config.toml
n_layer = 8
n_head = 4
n_kv_head = 4
attn_scale = 0.177
init = "normal"
init_std_o = 0.00947
init_std_down = 0.00335
schedule = "wsd"
decay_fraction = 0.76
decay_shape = "linear"
doc_mask = true
steps = 9119
MLP neurons of a small language model. Each row is named by its layer, matrix (down: output weights) and neuron, and shows model dimensions 160-255. Each number is 128 + 24 x the weight over its row's rms, rounded and kept within 0 to 255. Numbers have three digits each.
A block is one neuron, or neurons of one layer that tend to fire together. Before each block is what it responds to, as a language model described it from the Wikipedia text at the highest values.

Description: Split-word fragments, verb-in suffixes
L5.down30:088145175088110137152164132144140095124120149164106115178139120114149135141111137137129087163130121118119104122152104170117119118156133118129115120087137135078116188126134177142129119104095134165091097136080143084130148107143119155138128134150148117137180125110115156146126126118109122096
L5.down107:128126146086122116116163153114093139151129136095119097170149100138119164159171111147120119133142136166098163097154119145144079111134134139155137151166136119112126097135136077119135161136116144113141120121148119198133120144117107145102142120131128117116130119132152156132141123117116095119
L5.down212:161132146179155056174110119116137098163099114130168128105138114118144133116116138084149095103112112077169104122107134119128117129132151149117117151122127129128122145119141113127143086175075176117065111149126167147141124122128115112155127149121152146137124142091112133113121135115156135123
L5.down213:121124114102124131126116119137150143134118131108103132128150118208135190189102109143087125146189129147116151101159107134115159157148142174137132109071094093099162128122140138126119124096116117097127172156130178105103099130133107117156096121144146147127109106090104128084127132130124189160
L5.down358:149140094140137133104129076137143085102124124134139140153117079111119133146140127094134092112111068131092153118143113130119144153118110162145078090130119087118129135141128161142130082086118144111163171091169162145138098154169127128103140089107144148107143147130138121141137161095168149128
L5.down470:136142124157122071133122151125088140128076126150134072123123120133151127146123090135153118171113134116081118111120104103088104111170130087126124131138093156134127164117148159130104169136155157104136122134128111079137126125113128123122106115174142152116168109083143138143144123123141132118
L5.down517:171116120156137178132148169112127098097133134173130138063115151178112123164091115090116143122104139139096093176155121124139158142123137114125120144159126117120073088117131112141120143117153181151137114147112115120095128150154119139117143156169127131134122146091127093170145127130104143138
L5.down524:127149188168115143119108122113140186128126144108147122090119106102111161135060132113154129087089109100146141125131137128153131089087133163085162154131085124148132154113071139111155149107127123079110123174098121143168105135152110115107161126111161057112172144125136128133131153138091112099
L5.down559:164103165151153152093110174131120119118162180109100154142156144134090150130168119110134159112134140120061118113114124136094149088139122121158144129155144100134119113109123145142116144116077160131156085151102118116153111179118099165119123133177073080142145150106132082114136114113101121110
L5.down572:111095122121105108100133096088150123153133162143170140157074107132123110138134128166107086135109188136140127130117177151129144109138145111148138170130145121149171127171120144133148110119164100099132176116144116143166114157103083123105068117103119154138153122131119109152177087117122113104
L5.down756:123138150071141156125144165112145097145148120128116162120151179171102138124127136122161110103057121122136109140121169117136109137124140124145108140134127084121162122120158187142139186126111123165169144160128126139063133124127156170140144086119110120100156129138123130169129102105137126147
L5.down777:119103137132130124148131140117120122090129118119125126146208130156142117123178126129086119125098171096130134172166124132135113137120150085188130099115176147133129122144131149138118129109125133190123098142148168126142128124090100161113127115143072119101154126142129112145145103114100166179
L5.down810:105133083137101139144138125184112121119106148164129135129179141139118139086150143137172126100139154123151134118143088150124105150123134110152113087127129158099126175153179129147120129139079151114109083161100160144132128144124113125119121099155106136129126118125110098118160121129085162161
L5.down937:136124112107101112141142062112088144132108137158114148146152136108158132141125153138141114128131117115110084145120138099148150141145100136081135138127137120135194145153162125127141078162133114169141137159118127098173126084130134116149131172139123091111113129072122119127129125113167147142
L5.down943:140111109171133159128135090088105120145129139122112110117108152132125166127102142100137119126163117117112112132123092127076170121123095096132124126154092116116123145095150130092112122113119115141130163157133136102106123145114161102123144124120134110144113142138179129090103129096132162132
L5.down997:142108113124086165170092138138138157088127105088104133144185120129095109131145118130111144126111133140128109114128133128142109103123131114133130081074139140106111107159109103075090120136086136099137138139106113122112123118149098128142146132135168154146111121100156104131145175129107121138

Description: Split word-start fragments
L3.down711:089118163116125111087127142137121140129148139163145129164144173170176147112087127158131132125132112138146116140164113142179163099135137110116141110132095148107162149175143129121117123122089149143104125164137167129073104154107108141115107133149098124105172088139121090094153140162103176168

Description: Predicate-linking "as"
L2.down139:091137125171160175181127148137144089122115112086154124115122139151116137185116121223144079145096116093179147151118087136073132104068121136127164131133110090134154128137177119116140142126129146184164106123136117104132100131112113141128163129125128094140111111109103114129117129130110097118
L2.down555:135144143147128127156140091166155123113126096156147137077132124103102124157074157126144119106152122186103105149127110134184150135159154137091138106122132128104107114155112119133114113161153182109128139141127124104151114105121141114147098122127146103121144136107132117171153117102122123074
L2.down734:126111130147117118156124185157146135119103138075132164114083142144148059092086152164132130109123113064108108124129130132124095144134103125148178119129147109102090090094120128133081142126172122134172126128099107145128131123129118137091114142146133118096133147099109128122120131164160175076
L2.down991:120141140110157143094152156127169157125145140135118135154090142186041139080155133132128141108127139049080114144117095130130097132116109117179114103114105133134077092119133122136137136152139177159159119091146083112125152123094124114122074114137130101131135114105154108171133150130108160111

Description: Heading closers and -ly adverbs
L3.down246:141163152113151141119089153121164122133130146099142093146148082105097103129166162097115128142117168142105160098109111097131152100086143179094122127138153126145110104126129118109184129128105139173149109135125119126140115117110117117148112147125145122113127131091134144140152104142189040148

Description: Past participle endings
L2.down127:139116093102133138102148070120136125128138122102151128162165128082200154091188115054137114125103169119116133109152138098101139133190107125165157123151125145162155115134157088118163116133153131101141136126144105145121082114126154105141195127116142130120095130126154152130170131112103109143
L2.down432:120112094141124131137148128133122132127125159095116131184092145111158140136161131162118141191116120078114129112126160120165114102156124130113137111128154104106158131131115152133166118090142142159156141098158089146131158143144136118106120111117111119173150140100080092133122093123135098152
L2.down739:090097149114165124167137129124118134115166134068116114167128134139150133142124098031121135109099122106164137133103108159175085143156121130128159138116103128117162094130140141121134106127174129103106109129125112164132140130129130155108131118140123109122111115168181119115101146096120136147
L2.down894:110127092091116133135096132143154105122071133172143142111145151146178168137090162137161123059141177119097132166124127135155122138143180137133111132135130123134114111098149124111125097140157119139112127099127157119094120125084124120140146145123120109146140126123150120174142160130118130124

Description: Wikipedia section heading markers
L2.down6:118116146140106124112151151121135133112067124133132145107126144126139118089122148148137118147138168133160138153146133152170112134154159145123107134127158158148148117174133109137055127126119171102147121111104092119149126131123139138126072147139133174079130116090098108192171127133132134167
L2.down660:082093170132151130169137120142141146135102135143131134155150142137173136147178175149132121170129149163167113169143125115143159107105146122101134142132137100143114141144143100122135132141141146097100090127143103121099051122137121139123141132167103134117120126099069097154095155175149169132
L2.down811:103097155164142122119116125121129165115096083144124121137138103146190085118174176131146118153129115159132129146131121104172153112116164124069103150119154127151133144122138105137123096151106129107085103097145085122150092136128130140118097111184116121110127135119063119162119119183121142129
L2.down1009:140139139141131127124107136142082190113089113131152155088133123118126124098096100165136163130120126127208163133113076130098170134123114117083107131175098131147135170142155135112108086125105159119129143086151085130142093111125135171111138115158136171141110135099089100159117121137099114147

Description: Table column separators
L2.down87:102123109138172148149202178101141144143162122127118143126109151110177117107092144143142091123124143114116138116110130168155096113136097118208130118119149133101101120135132126125089090119136129144145139137156152130123110106161139144125119141139125082147173115073153138164123104103109208121
L2.down210:114104127109126133162132121156144146125124151119137134133121085154184147108172137129139112177101169144170142109086131123115115102118157122127146124138100117173134125099122088137115099121090078151138146062084138119133112128128125166140118143156105150129105164099098118085119157144129131098
L2.down398:126116160141160145128114178096116112118121128145132147118097130126137110056184104111151116170148137100142113101125138116165088121137129130146112113167105103156083101115104098141111084113130102129136144123105132075123077143130140142139108137169102131149153130104060118182125147143135154136
L2.down609:142086143153135130172134174117166076124074132105138170155130139120097135125155115156120105155119119125101123129125136122185126107134114124126119143155108084138087136096150092136147111122119070151150128085126109105139104117125123162131101107148114148124142163102085124129158145155096158091

Description: Section-heading closers and auxiliaries
L5.down45:117122147129110110047132115104163110115105167134164117065159089125107106162129085140134123137120147151110166137148117133126123113119141117087142100134182114132130149136137120154099131131117150130118147150112124125102146122111138087128177093162047127181128095143130121122155115138111151120
L5.down71:116154147124123113125149128095150081100130141162154104149115154094130103124117143187094144169122118128112114137131118162172130105085119117128161104132168169143126157105125152129117108099154152191092120082122148154152153114111144116119137126145126132124166176136142183149126114117106120152
L5.down151:145215132126140099106125157120131103119152093089146120169105112153086139099137133162144160117094130083141111135089113131135097155128112097138141116145139153148143123124126155122142111135078112092115118149146151085086160139166072146146139154132132174129175097152153114135120110188155095121
L5.down175:119113136135152141144133157126122109138103114146137159083203092114149125133161137144124152131144131134164112130116112119098147149114125120134165184204107105125105088138146141147150112113141117135147140148134108106106108166141137123137151116132144144087091176125125123124132114146149121142
L5.down265:115162126184102119094136164142142109144108143125138107103136075140132119114145121135144096106113115145131119131150106139110129120165146132181101154119094106121106096114117132137112132178121097171147110121107077110115129135085123112137130136138147117145135144124138088133162116131155131131
L5.down344:118126168082086106134121159121162104118086170148127140130062078129137098115128129133098117159105119066128135108126120122150101121147126131085130154138160156145107135132119103133122089132135107121100116085152161101135115114134148117077141127080160122115127141086152138113105128151095151146
L5.down398:123089165146109126104121080144122130116121092156127120137121106149128115127137113132134130162114091131116119126132141137198146171179155129124154110124152155142128151140122091139125153104104097153090110158176140138093089117166100153127039088157120162150147109129129087153124136113113135128
L5.down413:157112104129117181107113131145153115145138114115122105111140118132118105111162226127152085116126152176116115118121120154112119121117129147128133160119092116139147124149155107119139121069164121146117100126133152128159133113096130126138102154137167126125087116139123144087107160096150150136
L5.down415:139157131154115170110157140154106165147121153160113141115076167102142138147078104140153151125126102096099176172111104123174121174141134109152110066144121126140126089149144128130152096118143110127104123144096125119161120148106068077138129156169115144138153115116143110178102124088115117129
L5.down491:133102146114136096146127114166129092118100112143133122152096127133161090158099127137178134146109106097106116143099107117106148141159114058106107134136113135123083191103159143122120091117144139131067124095130116175157111121100154146113078117164123157128135132126104145146116148148145121121
L5.down520:098124078135124130144063137132120123085152147151132098091132132143098132164085145107143146131087166121096159105130110088107111120130120151121144097110140133162091097101120142108089133132104141129102123129105142133134122147099093134119143141140163137168104172108147092167127138149134051085
L5.down528:107126161129144096107086086088115112115126112136108120083098123096144114119118150136088124135119116146171158123151107117165171143141137137112136095120120138144126176112138091148125134098125124101135107131145175135149097171151159135134067137138068112112115124121122133149154130124158121153
L5.down638:129141115105101113108149132087131125088140132133120134119123092139129099160142111129131118119125100158121106133129136088137108182124132130084113155163119136176100140133139104146102113160143154119146109116157099127125156128163167144117137087127112138093094111129150120136151131145132109165
L5.down708:134115136101134124097119148151143090134130161095124118167077120116117177124134159133118143126119114110144094151157126130116130134156150139162128116108169142138119119096157155096172099165121121128159095142150107124089158142145152134130126124109128134132170148115174109174108095121109173099
L5.down712:120102148151143119144127125182139127111123125144157112132137151099143114123123134172122138106124140150097129163136080115147150138118143127139093132110113136124125131104123147131128134132125114132133149150124137087094135155121137126094101123126144136153140141094187098168132099100124145123
L5.down863:115116126104099118176105121105149130093147126109119122136105098130164106069167121115129127093114150120124138171120132146095120114146095092113125186137143143130130183098107141123149133112150113190121117139146133086151150109125144070146187135136097088129105132146163136133128060147126112120

Description: Verb-introducing function words
L3.down444:153121169098136131081121093116113105142152141159116129152083124158117158154148115108135161112089080148097155145149132111161155140175139109143116112152136187180081127108123168147097121115154109102120119149147137138127138125104145125117172144128121166133143116155124151160149157104111146091

Description: Paragraph-break newlines
L2.down22:140102148117115119130154114162116128137151130127130148170107120179120172151122152121127140133106135100150149123104078121109184101093165092118061106127145105104157138163131163142127173125121090097162128164121113158149161098133133139139131127140109130111102104119140147116149153110118156134
L2.down513:134119101122127133163149148121113090131185125141135181119155120141125178115119127119116175107141103132096126140139102175140113146098169095081136136128123101093127153115104121133170140110158122094119110119136140114123153101122185102118113134144095125095086134139135102106127102170144167137
L2.down515:150118130121141152103147127117142111143148092141128094163138132094102153144199137113111140127118146119132085105140131145153146131123130137116111112134152134136143096085109129129136154097099150154131124118151115120113116124136116165096089120099145172092127135088132101106115177152141139161
L2.down579:167142148111083138102136136136092110124128131137114148095090123119114174131129121120122196144126143127104131124199084146163149144106146146130079121094108105135205112133147136150127133104112187077128111126172098167113135099142137131104118142104127110095109078123129162112128129116131135127

Description: Piece after short word-start
L5.down9:165124116115151095102132087129136102149120133123146147088089152112133154106125060129084158120122159115136134076139127170146141136112099144164169141163126140111174125121120152097145104091135090139113132115139112180085114170113113164094132133109114134135145158146098091105117151153129170154
L5.down14:113112175118117131091130092123118146165174149125135139148130125087109134144164106133088102086164157161120120138120110100132146145106091187142139141175124143123142114163126124135113111151126127123130081109131107154162121149140086131107160155153140098107115127145145154100161120167133094113
L5.down79:113149129155139150060149107132135143126097150102153091158155098130157147112111138108143125115181172120101104159154092144100113104126133117086143118103159102118112122134138133094135148145154133087139119107097115121125114137111136133143126151084112102141118132116068166135152158087104117134
L5.down117:104106115154104156110125118136129098137129106110116131103128123140137129126177139165173138078136119143140142111089165167097165122107142158115104108181138128140121142133123143128102161104148143111115132117145111149125095130112141161116189149123148113112156161143141144124127124144103122210
L5.down131:118151102133148134118133117098125148125142140154144155131251126133117121107120135139130086113151139117110127116148131129130133128109111130145144118117119131077154140139134151117135111111144148154108144118155122130130164146092114172110118081104102174089112102119177121124089150092124149154
L5.down325:108136135121136122153157150120109140128086131124104137142176127142130151115217127112143142124170100093156155123139130167118162100087142099166123088125130113092114115123132117106139134154108109139143141127075120103109114131135141121135144182083134115129118129108126099131159139103139093147
L5.down376:111094115138087144163148101132107144147093150128156123136146111133115161195105121101118145153135147135125132131146138136145175149086103161145160146135186098134131098134147124093110158113123188134111110166163133123114110130121147147123079108112137137127088185101082121172105112133132152157
L5.down402:137152143136118098094106149133124137139138145160128102103211124192135130108121113116136129115163171179147155126140111146118147104120127150128152119136137080079111101111104111099103167130126084098105140144100118153115140111096169150130153107129117087153092180148098178157129152145084144117
L5.down519:084122114144116128112130050155150108144185089062114138126135177115156106097170145114127106146117141149111134168097117112156136124144128122104139139148102132087078116126130131155121116142109128112141099123156110131125118155089108155130099084145110103097120104124120130156167109109128121112
L5.down544:126089096142149154117110120114085161133096125124115092151165117153170101122139175085149145125116094191122128104136145153104079162111159115096110167078163158063129172153127139118129145124121159144095147149132163131083115140095130134117126111117097095130120093091074092114108139116099173138
L5.down646:091127160126113139115141131158136102117159093114113139126184132140166163119123117157160101122173118119132186139139146133138084124102135092144089074097110191120064154131093129162111134149130129076118119097144129112154158097116077161124103137147151105109146164141125123147138142119123103119
L5.down680:154134128105099135121115138158155129069120129160143128122225165162161137159120129135118143130176144120173102124150144096152131138108130106075082143149128145069118135116158125104119161126125133111084140139128122154170125131122130109136094128146093141123168144163141125105112153130113116099
L5.down755:117112121124097088112149122146123152174124133127116124149177140124128133165129183116175117126131127159106137145181139158135127105118151119114103117126133117102144158111138169117113111157124091159151128133078118152126108144130098129149154112122133151126114061112157150133157095158081155145
L5.down840:168164121090167105111162136117120130146133130083164129097147130114179105091143099169128128099138099151129113141134121163134110148078152130130162138158101134131109100148120115106119151087141114130139137190130126135092108109131168159115166142127130091107120144150175135129147156151118101169
L5.down917:088131116164125119104139066149117112160177141115116111126181101127126157125117117107147136143131140146125133129138142092136158105106107141085093139161116088139111116124128131088095103157163129119133109127128094143118072106132154163141124140142129089158091104143145098152145143134159157118
L5.down979:169079103089157100149139105123120088141155099143123119128148112113103161100144094154111147128085111152133090174106144150146128106157177115130145149129122111140114103160107144078146110111146102118111144175104056181115094111134161134138096125148122120125078151162133112103095116103124143095

Description: Linking words to and as
L5.down137:092105184116079120175126113086161101143125102150135170149160130147127129139111163129126079163147105154122076136128131120129135139147114115156130092142132163129117123152129148101118114140130142127105088162148103168072153164150148132123104156128143104158112104125120134126119115156148150119
L5.down167:119112107135160123128127106129111139133143143145146124114099125067099168121109162154182135105120102161116063147140126110181104132100110115134114121152135162135061119132153090125116145144102122094184170107082116141173114117122145129143162165128122133132169114147176135132140120084114130130
L5.down170:108139191125120097156153094162125186110117134109135104131084133135119149115106087155163116164165136125103144179162097115124186122130091113098110120116099167121130131152136157095145100114126145142112110118113179125130119133131136110141089171094102108122106123116113163142111102115118147132
L5.down189:136119141153110149142147087089112092105116144102131146079100112145116117130097147138151096120145149121136123150162113145115129118110135113090122102161124085168104134091128149122124155133148151099135106063141121118146148176143126100134132144142090105129112095102129086131121110133111157109
L5.down373:122125138152143175141128148172130113126111131119168157133123124054139121152066087144162123116128136134130138115154104135162177146141141077126120094108112132138107119132106117135151126142106090149141125197113109115155151153103143147115165125147183122117132115083172110136126116113134169098
L5.down388:095115132157126132124098137143135177085101146074095164150120155119107127188118144106157148091125113135093094098110128170129137117141139130178109108141140136140157138114154101115091131104092092100151146115100106093092123121155169193094113113111131134138140143093111125152123126123113119166
L5.down436:079105098116152104119149143111115079154122116112165143166188147133145116114090143159113117115133118189123110110125119122177162106159140160125134125142113120121138156139122152100134129126118117118104139151125115134148157181102115119119108134090112119085098159094149103144128143137131117115
L5.down466:131123157144090116117110115126151144196115147100119138119219123129132094169123126138154140137114159153132127105107118106147118183094072135118135137112131124136108119163156149145112091115129140119120125114135123145135103127098144117094138135150143100124093118108142132102095129145134112129
L5.down479:120128097110102130162130130102129140128173137126113121096104124132077127123145128119202138124108109137140123111147110135171112135102127122151115125120100100093139127130096158139134146106144101155111131136100088142095115195095142121101151140149129153100088095113102172142099141130132120143
L5.down486:084148124158128095160125120137130099175117133124164154097089118140157165154125143134125117148074110102098117124109107133153113131123148097148147131156123129141090136125106160108164100158188093123114092130103094141149098110167119151132162110157131112108155103137116115143139112096100177108
L5.down605:097150124127102110125146116089150139090082134120101085101153079120093143108133162119129150132110141146141150130097120142110121118123161155110156144099127128110132081145112124109104098139146092164137149120096127127128114117121143151153190119104130115123113149089144129120142138140087150126
L5.down614:138160052124111055060126128127124128164158108159119105170073118129121118115141117128120103143133130104094164134103129147150166126141119118132112142113138137150146103134119138109123132121130113125103102131162152097131133075119158104133174144127117117134101107129131121130148145094127120139
L5.down841:094156111166137110149135137110101189117112094112130102137168122172150142115149090162134147122085148127083174162113184107170135133174134142122109125136136129128125129118150144137119154126121152151097132099105118120141142119101135132126119118125157097112093103088114124121111119083110065192
L5.down844:167108129110142105086126109139096120111118112133179168112138063159095154125146105127152137109087148121118118111110144151116157137105134146110121107131205156124111128138143181153090102117100137119179091093171089161094142126147130170167157170118082145118122113154127137109118159131130104129
L5.down851:094199155115144128153090133094149104078129123137117142098163126125100134159088116198134144091150154178130125092137129139157119123125136107120194124136133148103124108116115149124094162086141171146082123101131117152151126125094100120139147136098105130133102128129145114097154144133138146159
L5.down905:148153125122131109126130129109166138135101084103143140136134124133100144104112159096171123136114151137140157110152144097182129158120119115129160102136125101136063141108152117135141103162143171149090083133163110134100149128115125077142174129162096138129123156134127136131141141137111067103

Description: Table cell separator after leading number
L3.down299:104147142132168133140121112107172095136152162120162118123160124145127178110113124129161163138125131175149148140164171121115127095126128126148155127108156113128121141134106147102113152077078157102145144133169152147114089136121149140084156163173108122086138138113097156107098113114090110171

Description: Table and list row breaks
L5.down52:115168164153132116139148202130153149075112110142076151144141159194085128135136163103134152097159138108100100149166126135153131133130178185110118117124128115126194119123144113136113140147121170134078134127124127106126132122108153118150126092116090128098111128146145131087149110116134116141
L5.down89:119111124092076102108122136136156111144137129129112108126109121102147158116145136100137131079137133132157106142131103121147102137064111128098149139172123182142169154153148126104101172150105082104170138107099176099147092106127114142149129115101112139089134103160102152101111114164146105122
L5.down116:109143160096117070104170162137073154094075107127131143151129108115127103154108150103138111164135107134103108137123150142125126161121141160112117133141141124138094130133137125129141211162129147119132115094100108113128104160131119126157130110095110135145129172135160129147149106074133103123
L5.down155:100129141117115135134150136124139144100128076121095132086153102121162118152128147153132126144107153094088137164141157127117158096154107094131135178115108164139104134134137109087109140126104138157126106141094132152106167148121155144102130124115169123090126109177137146094153076117173104118
L5.down197:121126135159080119132139190140139120118132118135102106139101136128105129120167140119115139117161117169118101136163136160160112139178121136103130103142118129108205149108118091130110087139155158122093094104132116139101128116136132153140139126145108131095127107140147154123159123129124137109
L5.down296:086101131122117152159118172155118152122111140146107128148070116111093118137094111120162119089149150122132107135129117143130138167131103153122112158171123107080099124132152112103092154119153128115103188074136110137144126106144137143128120122073104148112137135135148127112151104130107109134
L5.down305:123133145104103114147145157126081152126094111120082141148100091191126123130141081133110105134128122162173131140089135108129126167112120108122100052105177162110152112119133118139136145148135141157108100162134175111136098141146154147119090127122148107142138145087129171152118106127131098164
L5.down531:145182156082169136142114121152150124100196123135131096117151153108107112164119159128092145129109086156130100181122156124112116104151143117082118146120127162135185128140166165099141099176063128100147118165184161100077127104141121137126111108108101113099090133130149084127163120144124113116
L5.down588:104119149107146131150082128117052133115149155133147144120134100107188141161123115143146165137091139139121131115137110110136150151190094137129121106137107121184152120138143130143102131104127114122151138120184125109120152138130149105097116114138152086117097128138125110152112094116159193119
L5.down703:075116106103098134121169138114119134093111150110119130132175106124144157126178077136104077108069157138094132133141177125098113130098128134122137099114121124161165167166132128143133134084116137141118161108105101190118122103159129119127117153099157137125109107137116140087144112142174144116
L5.down751:141099111128127166107131124097180144134078119126112122126094179124125138143092120135129129115157104145098152128099119111122124098099152117131111173159174156167185105131132083150122115163109120140120137140098088107109108132147082152185091133130104125135149102149123184113119126127079101149
L5.down792:146143094147132104114136132143136119181133095138101151182124106093164085140123143076126130145120132123186126128149144116117103130117161112121129127082144117158135146121123111106160158127145119109125134125168152139135081081077069103159122112113131092099145131090164174140122123118132109169
L5.down836:151148147131139118148121137115127127119146143110145148120154130101073118115177117151149095158090124117140137111174126116154109113146112140111053133171170130096095143088134145132116175102130105119156098111099098141133152154151132114162061118151116101105124183121154122163157157172156131110
L5.down946:111137138127102102098106089146163106167123132132088123164083083136152121097103149127107148130157137174147159130113132165108155143097145177136171128131089122128188126150121130114124103115139124153131103087135072145129092143168108111078136129137122138141109122090113076125151158137154119144
L5.down970:131195102148123125128150139153167135156129149132113131100159109144105128144088169140127093117135074103126158146147150106132094113143124158168137104120115085145131128129152112102126100166099105161147157129126147173109083137135128122176148153158129126119119090143114126122146103124119133132
L5.down999:105140107073148130154121135118111120126128113119125080079114143163084152127139132094176140119117137118111136119162143162101138101113148137117171131087117146143119107119152135126125160127118172111119110129164106147111104084122116097093092111169132125098121107133110172143101171123142127098

Description: Word-initial letter C
L3.down270:148125114130175137092168124083128146143097090117140136181177096078144159112119133145133130136140126096127093113145124146117112132135128162123068112127141142118115095139105111128123133136132143145097095117100133116175151158116178121123120111166098170110148134117161139112122136137077155146

Description: Markdown table row ends
L3.down903:137117124140129131118131116139078122112130092165092134115131117138157157150141100147149138094156145128118119112202141172163119182144150156157122132093138122168134125113122116124085171104110165109143114123138132115164102121110150124136146155117087114118161127114090130117140110128127152132

Description: Table cell starts
L5.down91:120191136098115128083112126113151090172096153152087110122090097120130129142101126133142149128116129098060145126086139131141124131127072152171138125126138127143189122128128126118143117132138118135118139121151152119134149188145089101138161107124107141098131099125128114111105123114146142114
L5.down130:154099109104088135121108137097130121162155152110106136151144124094144083153175101119120131135113125149106176126138163149122132141152109165129075120151138156121149126070145151121111135080163150134120069135082065127129122135133126127121142150158108140189111106097100132123143121094122141184
L5.down188:161146116135118143108125145115079176112114145143126113158143111121156150141124119111119140117145120109107115124127097162079120118153148167091129091113150127126089122097155096121114100142107151132142112126104108160108129133123154111127148129107090125128141100096125149119149130115087129127
L5.down318:162155142104091112122093090134109149147128119139128114129158105109111139160123100098110125123107132143133131138137117109140100139097138143154132090134155134142138099117153097119090092126139154148098122096111119171113099131120135132148154090134129117154125124139126114110137112095139129118
L5.down330:122078110135152133101139160097166120117159154145106154150113089185138094121069125137129112113126121087152114109141136126154127122093124183124119104137157107114145133156120151131108126097144142136105125176137112112111129102127134140146112126169108122130121152114108111144148118147133084190
L5.down359:133161123099103119121119082107105119104101151116113144135132120126124155118062142084183107164080141108138104122090139113135120142143120120135108124125138136146177098124127142114132145148095139145150145140064095090136119184127135123130045137137089082131144154146125129125130140143104145145
L5.down440:141133180126121214105116144073147134101113183117128105153138131152123109128086152147115091111132108088113142115139132120123163147106125143089116119118113046133122137147161141127109163098165119088136146126164175125148117134071096095119156139166089110119121103090125082151165144123137088131
L5.down512:143165096142139129128126134089190127108127153067132134120131154172101158123139096124121086087150092102116150158123146110128124109180143128134106113118204091167153112162117162129137137142154112131100139142113134139109115146138152107132137139107103107127138110111154125145114141088123150126
L5.down596:121166179113115139119132152106090131123149116103137109090143175092156153118126095075126168155117142179153135156111126107139107130152134172134153080132178123153108123103082126091115145094133130103142141118109167133155136151118133137126118142120157135118156146119145146118127133103110151131
L5.down640:157138130112123167131151143130125132174156191121141122123157151105153137115130141133113125137155129115125150141129125164119110074135115165144103083122139115127130117132155135061086086079125134104157133152068136146151105168098123130159103163130085123153108119122108176119132172100138121131
L5.down658:132114114103126169157132171114094120133159146152118112148162113123087149147116139141144167148156136098132154108111112139103129120131123098123126114108138157137164108178120102119106126147114114104141170145104117120174103122164112055144117102167130099146121115139156081125136130133070079142
L5.down859:115140171125108153173106145168133103125153128110143130153044151144129129134095179104169150181147128099117079126150169142132148153137134147120087090093135129160115087187138159115136088152133157157120149148147144125128120114131129090165082125140085114108141101132134137120145145109102078121
L5.down879:119139124146140141147120134111132172114121112128173128157185152115118127114147130111114119139164094126126167154174159112129105122143121090088112108060163119158144119131134058101102130151169113066191159099135145109148130159154105124160136155118105106150165109145103129136130130117152116112
L5.down931:129140173139128140151169152143161137139147107113116080121189112118142114154132114138134093126098155126108143134144128115137099124120150155110137154127127111103101148129103146090093127077109115121099135105112165101135163139119082162107140150127128109166126186129113143087123120125166110122
L5.down1004:121129153109116128120144114096108081076073159141160096107178165157139124129143099152169150114146116123109130138138130148133152120154115107119160115119135114155074135126175099069107111135184163108113112124121125156179079153097129178125151153130147140125127097105177136127134140103114137135
L5.down1012:107116176117112124130179175096115141105149136139141128148145128143080139141096147105178107113141075135109165145106110129140079106173121120113112131173114074116139109143135165089119125109174151106129155140116101145088112119160123156154102176113054092104087065145174124138149154105103100124